Weights of a small GPT-style language model, trained from scratch on English Wikipedia: ALiBi.
MLP neurons of a small language model. Each row is named by its layer, matrix (up: input weights) and neuron, and shows model dimensions 80-175. Each number is 200 + 40 x the weight over its row's rms, rounded and kept within 0 to 999.
After each neuron's rows, "fires on" lists the tokens most often at its 100 highest values on Wikipedia text that the model never trained on.

L5.up159,159,281,201,203,179,181,188,219,170,122,175,208,143,194,278,167,136,241,263,244,221,146,183,268,120,154,194,205,136,200,222,185,257,165,211,226,244,211,168,219,183,200,174,124,230,189,238,220,198,195,259,187,261,250,206,222,204,121,213,251,187,258,169,188,186,211,212,174,163,195,233,135,205,205,217,299,206,271,257,186,249,193,182,176,256,216,264,175,221,185,241,180,220,175,259,145
fires on: ".", " "

L7.up624,187,219,208,224,152,147,210,243,202,159,260,189,142,273,242,94,219,177,217,256,260,186,190,160,126,231,228,204,192,216,234,282,171,163,302,247,211,193,188,206,181,239,222,155,137,176,265,210,252,169,188,247,166,217,234,211,185,173,114,220,243,178,244,184,176,200,204,175,223,195,139,215,154,233,208,184,229,142,209,249,217,193,173,260,149,220,254,220,248,203,241,122,236,242,203,238
fires on: ":", "′", "°", "h", " Th", ","

L7.up173,171,197,163,194,193,188,226,210,226,147,244,225,231,138,212,174,220,189,171,191,197,154,196,314,201,180,190,185,233,168,192,228,274,187,208,140,162,153,184,190,215,237,210,187,225,186,220,208,213,211,147,226,196,188,221,196,231,235,201,182,140,215,242,206,176,195,219,188,156,319,232,220,236,161,222,148,184,258,189,197,206,182,214,164,219,209,199,212,217,227,247,268,186,182,156,161
fires on: "20", " ", "18", " U", " ad", "19"

L6.up1496,200,271,203,189,139,115,189,244,184,179,224,214,185,196,181,237,169,130,198,269,205,181,166,159,216,220,189,153,152,150,213,252,228,295,168,244,181,209,204,187,165,180,244,212,160,151,171,212,147,210,231,174,220,163,175,231,171,169,216,194,217,264,172,176,111,202,129,163,212,178,152,226,182,190,228,153,161,224,181,224,147,227,260,221,221,189,244,166,231,93,199,243,199,199,185,111
fires on: " have", " had", " has", " also", " led"

L6.up738,229,202,210,220,164,121,236,125,226,206,137,202,144,234,141,275,209,237,273,158,186,186,184,116,164,233,188,202,197,178,169,257,199,152,185,190,158,218,190,223,189,238,187,216,144,274,198,217,199,223,216,267,159,131,247,154,277,186,134,165,183,169,194,213,244,158,282,184,205,206,235,213,188,228,233,177,160,176,236,141,203,231,258,147,251,161,175,200,198,155,212,211,230,293,192,335
fires on: " |", ")"

L6.up1191,160,162,214,213,199,164,233,189,76,211,197,170,193,170,287,196,216,153,183,179,177,223,108,214,312,217,180,198,273,191,197,181,207,245,190,233,203,228,196,203,177,115,248,190,165,178,278,198,208,227,220,231,201,206,146,270,252,161,189,239,186,179,163,227,200,179,187,225,153,223,194,174,213,186,187,169,231,223,242,152,153,209,76,172,222,189,211,181,239,273,307,217,169,181,204,198
fires on: " the", " in", "r", " In", " his", "in"

L4.up867,227,177,170,196,239,211,115,258,216,180,224,178,177,200,140,215,202,162,199,226,244,177,217,267,268,188,187,194,216,240,134,205,224,217,257,218,199,217,242,254,230,172,200,234,228,147,178,229,116,256,252,263,255,239,198,167,186,177,116,224,215,204,263,181,185,190,185,212,199,112,264,185,229,211,239,203,122,194,260,209,156,148,185,160,138,212,222,208,190,251,173,157,222,108,215,250
fires on: ".", "'s", "'", " a"

L4.up659,147,167,166,128,215,236,164,145,266,156,98,206,178,94,215,220,216,196,184,237,294,183,240,264,239,210,234,180,224,210,199,187,227,164,181,231,270,148,268,271,158,233,205,253,139,303,240,182,191,209,195,234,276,156,204,169,203,218,176,199,185,209,172,155,172,254,260,198,211,169,193,263,159,187,126,128,242,190,170,276,213,228,99,201,128,152,177,185,182,253,278,214,175,197,217,205
fires on: " |", " from", " on", " (", "el", "ath"

L6.up1488,187,148,240,183,220,256,213,199,174,100,170,174,229,176,215,152,208,185,192,185,161,158,197,249,208,253,133,236,157,200,184,179,220,185,175,145,194,228,152,219,192,163,235,176,123,189,165,256,149,205,287,178,200,189,188,130,113,199,297,268,241,185,221,166,262,219,247,190,234,217,163,197,175,200,200,213,280,229,293,214,216,276,125,158,208,293,241,228,230,201,285,251,197,202,197,251
fires on: " the", " ", " /", " |"

L5.up1257,172,214,194,235,213,177,210,189,198,237,239,181,153,248,213,241,210,171,184,189,156,218,206,199,229,243,165,170,127,141,194,273,172,198,284,219,147,183,194,205,137,221,187,143,192,174,179,126,256,160,221,232,250,221,173,205,249,164,193,230,181,226,239,211,186,163,153,199,228,180,241,197,170,233,149,249,172,170,191,276,203,205,83,193,326,209,217,178,209,155,268,199,203,263,237,173
fires on: " C", "C", "c", " c"

L5.up130,201,199,184,202,215,272,193,176,208,188,218,150,193,195,227,231,214,223,161,246,199,140,193,168,143,244,166,202,192,239,113,263,216,238,223,282,197,150,137,229,211,153,263,187,184,248,251,285,199,170,149,180,218,280,123,224,214,157,280,249,202,243,240,177,202,206,207,195,238,187,189,241,185,182,234,203,245,167,174,160,157,161,249,182,184,130,170,136,177,223,210,255,261,147,216,212
fires on: " between", " in", " for", " of", " on"

L4.up194,241,135,172,202,249,149,180,161,280,245,207,186,149,156,212,182,246,173,232,188,184,235,173,177,255,91,201,253,221,224,208,193,281,164,250,194,163,126,185,244,202,218,180,148,219,219,196,234,196,208,239,169,164,205,168,163,254,195,203,176,195,193,202,185,132,217,183,232,254,269,264,182,178,171,220,201,189,224,186,180,201,222,235,233,119,188,259,197,164,191,198,275,207,120,229,247
fires on: ".\n\n", ".", ",", "\n\n", ").\n\n"

L6.up1225,145,197,205,272,217,192,237,163,150,266,195,193,201,208,182,213,177,220,243,264,185,207,260,219,177,218,184,218,160,131,248,191,170,157,197,202,209,199,242,229,146,210,217,221,325,195,170,195,201,234,194,236,162,252,184,176,213,198,220,150,242,149,201,224,249,246,115,140,228,185,181,236,155,231,147,251,183,150,220,198,174,267,149,199,279,233,209,189,278,257,197,249,197,136,239,193
fires on: " to", " of", " cannot", " in", " by", " at"

L6.up47,165,139,179,168,205,125,193,185,175,246,169,205,203,213,205,179,170,102,227,238,218,105,232,249,212,183,188,264,212,145,196,157,221,204,195,178,131,187,163,121,103,143,198,203,242,282,159,141,165,132,197,212,205,207,196,216,227,224,235,196,203,136,277,149,267,210,236,184,206,246,173,200,183,269,128,205,267,209,306,210,172,241,197,136,220,159,252,178,195,174,168,187,203,220,206,224
fires on: "1", " is", " R", " ", "18"

L6.up517,197,217,164,227,178,237,225,204,217,184,189,325,216,270,285,125,186,182,195,208,206,231,301,228,242,187,228,204,172,105,192,221,186,149,159,200,129,135,163,287,205,227,127,262,123,229,176,222,249,132,180,225,201,269,209,202,141,215,192,181,156,199,204,207,231,210,172,190,171,214,136,178,237,218,145,228,275,258,196,207,227,225,218,165,227,134,167,234,171,163,178,261,245,243,235,178
fires on: " in", " ", ",", ")\n", "\n"

L4.up1447,220,141,196,203,250,280,187,184,157,172,178,226,231,182,153,200,236,210,245,162,205,204,137,236,171,164,290,189,197,195,225,196,163,172,172,213,232,170,179,215,166,251,190,207,235,161,287,176,252,220,221,234,266,213,216,195,269,200,244,270,190,144,198,221,196,152,222,203,148,201,179,214,118,92,152,145,180,132,333,119,139,223,209,203,143,208,158,163,153,245,153,178,201,146,174,200
fires on: ",", ";", " |\n", " ", "),"

L6.up588,204,228,190,217,216,173,221,163,225,142,246,213,230,189,203,217,213,158,216,216,205,226,181,199,301,207,189,172,156,122,99,160,243,245,172,218,217,229,221,256,200,218,243,110,243,234,196,202,170,204,197,246,220,228,230,226,236,226,255,165,262,162,185,222,170,208,170,231,183,193,214,175,215,150,149,144,182,235,146,227,159,197,119,161,190,157,124,236,272,301,224,208,263,210,236,266
fires on: " and", "G", "umb"

L6.up719,170,219,219,240,198,233,155,214,223,209,196,180,143,217,243,234,194,282,193,186,176,126,195,250,140,166,138,264,202,257,179,195,206,245,154,199,181,231,250,220,230,208,196,184,280,236,164,190,241,215,243,200,226,300,291,207,148,123,112,231,208,166,178,228,149,124,233,180,246,213,229,125,201,244,209,185,267,163,210,215,173,212,210,180,257,154,252,178,248,145,184,147,204,182,226,222
fires on: " ", "v", "|"

L6.up270,200,191,146,218,227,161,212,166,121,168,260,210,229,183,207,225,213,184,216,238,171,119,241,236,258,228,226,174,227,199,223,92,220,223,195,178,185,213,141,171,201,278,199,137,197,196,188,243,143,211,198,206,228,161,183,190,122,166,140,214,173,252,207,257,226,228,221,198,127,239,274,210,186,216,253,151,112,196,202,153,242,173,227,214,131,169,205,192,190,122,152,245,162,206,249,160
fires on: " ", " |\n", " by", "th", "19"

L4.up1419,224,168,194,158,177,165,274,191,199,257,233,223,217,223,150,257,228,108,182,144,241,190,276,159,221,175,144,194,234,192,186,155,155,206,173,167,178,201,230,264,233,142,189,157,151,233,160,205,197,147,185,245,113,187,259,198,219,214,201,129,242,203,201,227,259,229,165,207,159,237,241,173,263,213,254,169,163,225,182,148,193,253,254,168,206,189,206,259,201,88,182,156,224,183,169,133
fires on: ",", " by", " \"", " which", " example", " that"

L7.up1467,198,135,161,153,156,150,153,212,217,144,279,206,155,242,215,192,194,200,216,177,212,221,188,94,181,183,224,247,219,129,214,170,166,181,234,193,203,271,220,188,187,230,164,165,182,225,254,209,223,264,125,169,185,176,218,188,191,210,223,205,235,209,272,215,195,158,205,141,163,207,240,220,123,236,203,183,273,206,275,229,187,242,209,196,218,279,190,190,193,198,185,185,233,162,274,198
fires on: ":", " &", ",", "J"

L6.up160,237,234,151,196,142,230,143,182,163,276,176,223,131,246,186,165,143,241,173,225,122,195,164,176,209,272,229,216,202,172,185,251,183,212,236,220,180,134,181,188,228,164,206,152,159,188,190,185,268,105,199,269,199,184,221,217,244,271,247,190,298,199,198,253,183,182,193,168,152,216,158,167,222,266,230,255,273,200,246,314,187,208,179,156,191,194,227,164,220,91,200,236,139,188,157,184
fires on: "th", " February", " March", " January", " April"

L5.up1481,166,164,233,130,226,164,124,248,233,125,100,247,215,160,197,234,249,144,178,257,268,207,147,109,147,221,171,143,245,205,202,222,249,264,288,211,189,142,189,188,227,188,192,181,132,205,228,173,215,234,164,225,262,226,153,269,250,244,209,174,120,206,275,163,181,199,212,191,240,210,181,210,188,245,192,170,175,180,164,211,182,185,217,141,238,263,154,125,182,207,174,131,266,214,216,254
fires on: " as", " and", ",", "),", " |"

L4.up4,212,207,255,255,170,246,193,226,187,188,219,267,286,186,146,206,171,197,227,227,140,227,247,214,186,235,232,137,218,235,260,159,174,172,172,261,141,210,227,238,194,245,193,208,222,174,265,227,201,179,212,219,248,123,187,212,167,170,205,166,120,199,200,296,166,251,215,232,194,229,223,157,174,200,225,187,227,227,186,255,147,123,220,160,210,174,252,256,195,131,118,197,226,145,169,144
fires on: "\n", " ", " |\n", ")\n"

L5.up570,200,221,196,235,165,231,208,197,191,232,205,125,243,211,106,239,255,234,225,264,215,185,212,176,237,245,174,139,184,231,180,129,208,146,173,221,150,174,152,209,222,204,99,136,149,221,145,184,194,135,223,230,248,230,214,203,262,221,159,209,223,216,198,234,200,145,191,213,195,206,217,120,134,148,206,190,136,267,282,290,170,191,168,195,252,163,208,233,222,164,201,156,180,198,217,202
fires on: ".", " and", ",", ")", " as", " "

L6.up54,197,201,218,211,209,216,225,247,205,241,198,165,185,259,222,191,214,152,87,235,152,230,295,248,246,174,205,217,217,210,187,260,129,158,135,195,110,202,140,238,175,162,195,267,115,187,203,205,247,262,246,237,185,181,207,204,220,210,177,218,188,213,194,233,238,190,208,180,168,268,188,247,190,190,258,271,210,202,176,110,202,190,159,182,198,116,262,145,192,254,178,155,254,192,198,152
fires on: "|", " |", "\n", ";", " ", "'\n"

L5.up507,147,240,155,194,146,165,184,238,232,235,186,145,145,208,243,229,148,220,235,258,222,174,192,184,222,190,257,222,132,190,243,251,159,208,258,194,238,222,246,195,195,184,196,199,226,215,207,202,249,172,169,167,242,263,170,191,200,159,229,206,173,227,144,226,245,114,197,174,193,214,190,240,209,285,147,220,233,223,261,225,226,164,291,200,277,195,188,137,178,145,148,201,205,140,153,267
fires on: " ", ":", "th", "-", " v", "|"

L7.up1480,183,190,254,215,122,201,250,212,283,225,194,189,237,152,237,240,192,197,172,180,267,205,162,170,201,235,176,230,158,189,175,237,229,160,171,170,159,271,160,203,249,209,164,226,210,216,235,193,239,181,159,178,220,212,286,143,196,195,178,245,236,209,242,267,165,149,287,230,241,222,139,208,188,128,256,225,212,210,233,190,258,202,124,218,186,195,150,176,165,141,109,162,260,191,216,150
fires on: ",", " and", " (", " what", " Hard"

L4.up596,233,197,129,153,200,189,97,105,166,225,138,187,251,203,204,142,215,186,205,200,252,159,61,180,213,244,171,171,267,161,182,172,159,222,269,244,230,292,190,164,122,116,255,159,224,219,240,181,147,228,202,162,189,182,263,233,199,205,256,198,213,159,213,192,149,165,162,248,169,130,198,165,271,237,221,206,172,160,185,203,212,200,185,214,251,93,167,192,277,221,241,218,219,187,252,246
fires on: "–", "20", " and", " ", "T", " or"

L5.up1030,216,197,188,187,206,197,180,217,177,152,175,184,204,189,182,210,154,136,253,208,181,150,289,225,171,209,212,248,231,115,180,194,187,205,279,223,238,187,232,128,211,170,164,157,206,262,225,244,205,147,206,237,214,253,205,177,232,216,227,229,141,179,234,196,168,221,220,204,118,226,196,211,171,212,202,202,184,232,248,215,253,229,108,148,180,154,197,164,202,265,223,156,127,219,187,221
fires on: " R", "R"

L5.up1306,190,159,156,187,196,173,199,261,195,159,211,190,190,186,284,194,176,154,148,257,221,191,178,145,195,201,189,92,209,130,239,204,228,173,187,163,204,202,182,234,213,167,162,184,211,125,172,249,150,239,270,156,259,245,252,231,217,140,202,220,204,260,172,244,166,176,227,277,236,187,159,214,181,221,191,199,198,151,203,221,166,225,206,142,257,267,174,232,179,167,149,193,348,252,218,157
fires on: " has", " had", " have", " with"

L5.up961,276,213,171,211,185,231,185,223,132,228,195,205,150,180,209,187,272,266,175,241,265,197,220,166,242,170,243,156,208,192,166,172,159,238,268,152,215,125,241,145,240,207,200,248,238,171,150,232,285,146,193,200,198,164,257,249,215,162,265,241,169,288,257,224,210,173,138,263,194,163,242,199,198,227,165,208,207,226,242,261,199,228,218,225,200,294,192,175,169,171,148,196,190,235,228,264
fires on: ",", " in", " was", " as", " of"

L7.up903,202,182,132,204,141,150,166,189,268,175,230,187,193,255,273,164,218,230,228,176,190,140,147,174,237,244,308,236,249,205,254,244,141,181,239,224,178,182,252,209,165,178,166,168,233,176,197,232,227,220,203,234,222,213,214,170,224,256,155,213,240,207,141,252,194,166,232,203,220,203,218,239,186,218,185,274,185,259,219,281,228,220,194,199,217,223,247,239,187,144,202,115,165,200,228,183
fires on: " |", ",", ".", ":", "-", " New"

L4.up1407,133,183,226,211,202,179,193,176,243,228,208,193,241,196,231,185,250,223,103,200,276,204,126,248,238,209,198,259,181,191,215,165,283,183,190,287,244,231,175,188,187,80,221,221,284,201,267,153,157,235,308,214,192,186,254,267,202,200,295,216,231,240,214,199,181,202,242,226,177,242,206,245,232,161,205,148,253,151,227,193,176,192,217,158,71,163,245,239,197,164,249,129,191,244,195,177
fires on: " V", "r", " name"

L7.up1320,142,142,182,124,133,146,146,113,200,219,219,197,174,135,235,161,110,137,233,193,129,221,269,228,141,246,214,204,162,154,169,186,238,222,230,227,188,189,237,159,217,155,183,131,166,228,277,214,195,175,196,125,193,218,248,167,153,192,171,245,185,213,180,220,173,225,155,249,185,285,186,146,153,170,186,211,267,240,106,187,223,176,196,225,234,142,244,220,220,295,237,191,178,235,159,152
fires on: " N", " ", "N", " R", " n"

L4.up964,219,273,207,174,268,236,185,156,139,185,130,163,207,171,168,228,159,256,159,185,191,153,96,210,168,171,143,195,171,210,234,205,181,142,223,252,219,164,189,204,216,155,160,114,244,199,251,206,182,215,259,131,195,179,198,205,132,209,244,167,168,198,147,101,258,173,192,195,149,189,183,157,151,204,170,207,204,138,218,203,213,246,141,224,185,252,160,209,206,259,198,137,209,122,234,97
fires on: " ", "20", "19", "\n"

L5.up947,228,248,187,187,119,207,214,198,156,161,236,292,188,256,268,184,175,197,157,175,205,253,277,175,196,235,206,222,161,182,239,188,114,128,202,264,228,223,131,215,226,125,202,93,190,187,236,170,232,160,246,188,199,209,213,234,159,203,240,225,217,208,212,205,185,213,232,181,145,198,236,174,177,165,189,193,234,227,199,230,232,125,210,221,209,178,219,220,234,146,229,145,134,168,243,209
fires on: " ", "\n", "19", "–", " |", "20"

L6.up1213,223,205,207,239,186,161,259,235,158,223,241,154,149,161,125,246,223,244,261,289,165,183,256,281,103,270,197,248,184,186,169,149,231,198,164,214,168,138,195,156,194,203,177,161,174,215,207,249,173,194,216,186,217,242,228,197,198,140,177,209,189,206,172,210,202,150,175,210,135,167,183,184,182,184,255,215,188,241,257,155,188,195,131,151,148,242,212,172,229,268,245,131,226,173,220,229
fires on: ".", "==", ":\n\n", ":", ".\n"

L6.up743,238,215,187,178,210,213,214,127,157,194,174,172,200,211,211,193,101,131,211,214,148,285,278,123,272,203,197,198,171,224,218,285,252,201,166,286,155,196,198,254,199,165,174,202,132,241,214,230,307,145,230,245,205,257,188,246,192,172,191,232,241,264,200,214,190,218,212,222,202,228,188,108,186,200,166,282,210,211,182,222,144,239,181,183,213,172,191,176,235,171,214,194,229,191,216,143
fires on: "c", "C", "ic", " c", " C"

L5.up18,240,189,154,176,206,207,220,170,204,177,271,218,177,248,205,281,151,225,183,243,187,188,206,194,307,207,179,191,197,208,188,199,111,204,183,215,190,184,169,143,188,188,222,187,295,216,167,173,195,166,134,211,154,226,201,186,157,203,149,155,197,202,139,173,196,241,158,158,236,134,263,215,169,272,163,253,206,206,234,173,227,222,186,179,248,210,214,209,298,250,223,224,172,191,244,199
fires on: " v", " V", " of"

L5.up812,149,216,214,223,207,206,151,274,203,220,191,170,253,207,226,192,250,239,196,233,167,283,261,187,125,188,238,234,143,151,185,165,186,250,191,196,186,183,173,266,245,221,274,157,201,248,218,142,198,231,250,278,212,218,222,221,165,184,205,164,223,217,171,171,211,158,207,220,166,273,240,140,156,176,169,227,295,212,128,187,135,216,201,216,211,179,134,184,187,222,195,186,194,142,297,212
fires on: " in", " |", " of"

L7.up562,248,206,148,219,181,172,185,207,232,226,234,253,234,184,180,234,223,146,217,161,208,268,247,217,205,241,152,235,243,176,194,109,252,188,260,169,188,233,215,174,209,151,136,281,158,214,133,158,94,246,188,239,143,187,220,168,260,152,195,138,235,217,193,203,255,167,213,170,232,258,146,170,279,202,164,191,191,204,306,215,191,206,234,223,173,187,151,225,122,230,171,195,218,181,241,213
fires on: ",", " and", " along", " which"

L4.up380,205,223,143,199,192,231,115,257,241,168,214,280,183,207,220,171,206,260,168,307,270,141,216,231,154,203,166,164,157,162,235,190,273,206,241,158,215,130,195,265,259,143,254,164,121,172,231,135,212,167,168,207,207,164,203,211,199,108,249,198,123,271,267,190,213,206,221,194,229,233,240,156,157,232,157,234,196,209,124,256,175,169,224,204,197,156,179,154,220,204,183,190,266,225,194,222
fires on: " of", ",", " in", " |"

L4.up711,216,153,178,210,206,186,190,238,193,288,232,176,260,183,209,180,210,241,244,202,187,145,230,256,150,174,239,256,158,227,242,262,209,181,231,239,149,142,236,220,194,188,210,167,215,173,227,197,158,199,201,325,174,176,201,184,228,302,147,236,117,186,199,227,206,237,238,241,272,207,160,163,210,187,158,151,108,163,209,118,269,156,143,146,139,137,251,169,162,199,157,180,232,151,197,207
fires on: " |\n", " |", " following", "\n"

L6.up197,210,195,174,148,261,223,268,260,263,193,277,202,210,194,215,168,205,184,229,222,169,273,137,166,212,201,226,155,178,236,170,107,186,201,102,163,198,217,170,171,156,250,156,205,189,191,209,136,234,178,217,241,204,199,232,208,181,215,194,170,222,150,202,225,175,137,195,263,190,202,146,120,236,152,140,150,177,233,235,201,129,191,191,147,206,114,162,155,214,204,170,170,205,237,206,143
fires on: " and", " &", " the", "j", " or"

L4.up65,117,225,237,237,177,156,213,193,198,178,238,202,181,236,220,218,208,144,235,230,226,223,142,205,169,176,232,262,205,172,225,145,251,172,197,347,184,235,226,186,122,155,156,168,214,188,208,216,231,188,214,208,152,279,173,202,135,179,141,184,150,206,164,194,173,198,188,219,126,227,277,134,200,286,228,259,191,201,247,225,163,163,180,194,232,143,238,199,214,185,207,229,202,184,220,233
fires on: " ", " of", " over"

L5.up286,207,187,258,208,204,165,159,220,241,140,192,185,196,187,233,167,160,179,189,170,154,163,224,228,269,215,235,282,194,138,182,245,188,200,195,276,193,204,168,158,228,226,197,172,207,259,243,211,152,276,130,216,228,141,254,209,168,232,182,185,265,250,153,247,221,180,238,247,151,207,201,238,273,98,239,169,218,236,201,207,161,199,228,147,164,193,236,288,169,216,191,183,166,181,195,241
fires on: "-", " known", ":", " name", " the"

L7.up661,209,224,167,239,201,203,229,141,194,188,238,179,209,163,193,221,152,197,193,156,281,167,145,233,250,201,180,151,137,115,179,226,149,252,183,221,140,226,171,235,144,212,214,167,143,210,231,230,247,137,201,253,205,171,130,166,200,193,277,244,198,201,146,274,170,186,181,287,205,128,218,203,189,234,184,176,141,203,268,170,214,181,128,138,143,190,235,122,231,199,208,203,256,173,201,198
fires on: " and", " aff", "C", "Comp", " is"

L7.up1421,194,203,281,194,229,149,205,221,274,191,228,211,242,258,92,237,214,196,193,190,213,182,200,170,193,153,147,118,166,162,255,188,167,219,206,155,149,154,196,188,195,217,199,193,165,188,234,200,208,185,255,187,152,220,190,127,174,193,208,121,219,205,279,151,277,222,233,154,214,198,233,162,189,171,170,255,200,117,126,247,190,143,126,197,164,173,219,134,186,258,177,197,204,189,142,158
fires on: ",", " ashore", " died"

L6.up846,167,207,220,238,187,179,224,266,167,209,246,213,160,185,173,194,229,231,160,280,164,220,215,208,192,198,182,245,215,229,247,183,169,165,204,224,123,239,259,169,195,198,189,181,179,176,175,157,264,185,134,240,165,244,279,192,179,243,179,192,189,179,200,241,191,257,223,184,198,206,184,191,105,248,149,280,186,196,197,141,256,160,145,151,184,156,204,210,328,222,178,202,193,160,154,120
fires on: " |\n", " (", ".", "\"", " |"

L5.up1504,227,241,172,138,174,239,222,205,250,222,222,241,255,123,229,164,123,195,166,200,130,143,175,175,223,171,234,187,202,182,235,115,176,138,208,196,157,239,91,199,209,148,123,199,146,223,194,188,200,248,216,235,241,247,214,197,131,185,198,267,162,121,193,142,170,198,217,206,208,189,195,220,153,172,247,178,237,230,235,190,190,238,235,258,272,173,218,249,180,188,177,239,281,277,230,234
fires on: " and", ",", " or"

L4.up1376,165,172,233,180,149,183,235,159,246,178,221,173,360,196,158,179,165,227,201,209,225,242,252,164,249,219,198,226,153,181,176,221,195,201,218,249,165,209,250,231,212,182,146,148,179,189,236,130,252,217,192,252,244,201,220,223,234,283,167,236,236,170,142,198,206,145,211,275,144,250,200,204,174,246,232,184,177,207,146,220,238,284,236,171,243,223,204,251,210,88,174,215,272,196,234,134
fires on: ",", " and", ";", ");"

L6.up470,185,185,125,194,130,191,250,245,210,169,270,224,279,132,185,192,222,214,185,269,214,235,215,209,208,279,173,227,172,204,199,181,201,166,127,224,247,238,56,250,208,199,148,150,202,203,192,211,231,178,206,129,205,256,260,194,205,283,213,243,181,84,220,175,108,196,215,241,169,282,191,197,157,258,200,200,171,234,252,214,170,235,199,191,185,167,177,220,137,202,196,144,229,142,183,164
fires on: " and", " or", " the", ","

L4.up900,196,189,194,165,222,197,131,232,118,201,242,207,180,185,209,240,168,128,165,243,222,179,176,283,166,190,177,239,238,234,178,202,211,201,203,214,223,198,133,182,180,188,222,257,215,241,177,203,185,226,237,233,239,199,161,173,195,207,112,147,182,218,208,226,177,205,208,216,180,159,261,204,181,213,179,131,269,251,163,205,224,162,232,147,202,263,202,263,171,211,162,198,223,155,222,206
fires on: " \"", "'s", "\"", "'", "a"

L4.up1170,188,286,208,186,184,166,160,209,181,186,184,225,251,149,216,192,170,154,168,214,231,210,208,235,217,153,195,220,256,121,213,213,165,208,223,219,174,229,267,146,175,191,162,217,262,232,185,179,194,265,262,215,197,207,249,269,186,231,186,176,293,188,138,283,131,269,255,220,115,217,202,245,196,232,196,140,221,167,176,177,138,205,191,226,171,176,226,131,202,203,196,176,107,187,217,136
fires on: " not", " no", "r", " ", ".g", " never"

L5.up1501,151,244,188,187,202,257,232,266,218,133,185,144,173,242,212,230,151,250,212,251,161,183,212,226,175,251,105,220,204,202,158,169,238,162,196,238,149,176,200,215,172,153,204,227,161,225,170,258,113,163,205,167,197,142,193,141,160,195,142,187,191,187,173,171,142,248,271,148,172,134,187,160,199,203,211,205,228,167,283,195,152,179,245,211,229,166,190,168,219,147,227,205,171,180,250,239
fires on: " ", " the"

L7.up1205,201,245,247,148,245,185,226,192,265,185,252,249,251,200,185,212,231,152,179,204,180,157,169,229,239,221,206,212,228,130,234,193,150,192,186,248,186,210,166,124,125,116,119,202,284,272,231,110,144,226,242,172,174,245,207,219,231,199,232,160,135,178,179,188,149,205,171,176,137,161,155,223,199,163,125,220,158,183,179,262,144,211,252,217,233,182,271,180,215,192,148,192,170,250,208,85
fires on: " V", " ", " v", "–", "19"

L7.up1395,225,238,163,112,205,235,159,174,180,220,190,177,146,246,262,249,250,287,208,205,227,195,171,185,232,131,208,232,229,195,238,298,203,108,164,214,196,181,193,222,177,190,224,187,201,227,226,216,260,166,212,206,234,233,203,218,231,215,222,189,187,151,174,188,150,238,184,230,276,234,161,229,210,139,255,221,224,163,164,188,249,247,146,164,98,221,278,202,188,290,229,109,186,76,198,247
fires on: " |", ",", " long", "th", ".", " minutes"

L5.up1350,251,208,274,176,205,240,197,150,228,184,142,266,213,276,253,210,193,200,277,213,227,220,234,216,144,132,226,192,128,123,205,207,257,130,248,239,250,177,170,237,261,224,207,194,230,158,251,254,200,225,238,240,239,197,222,175,180,178,121,207,201,201,189,172,176,117,269,217,161,211,268,276,167,179,234,155,231,161,262,136,251,261,240,155,212,179,185,136,325,226,245,244,230,189,226,205
fires on: " ", " |", ")", " |\n"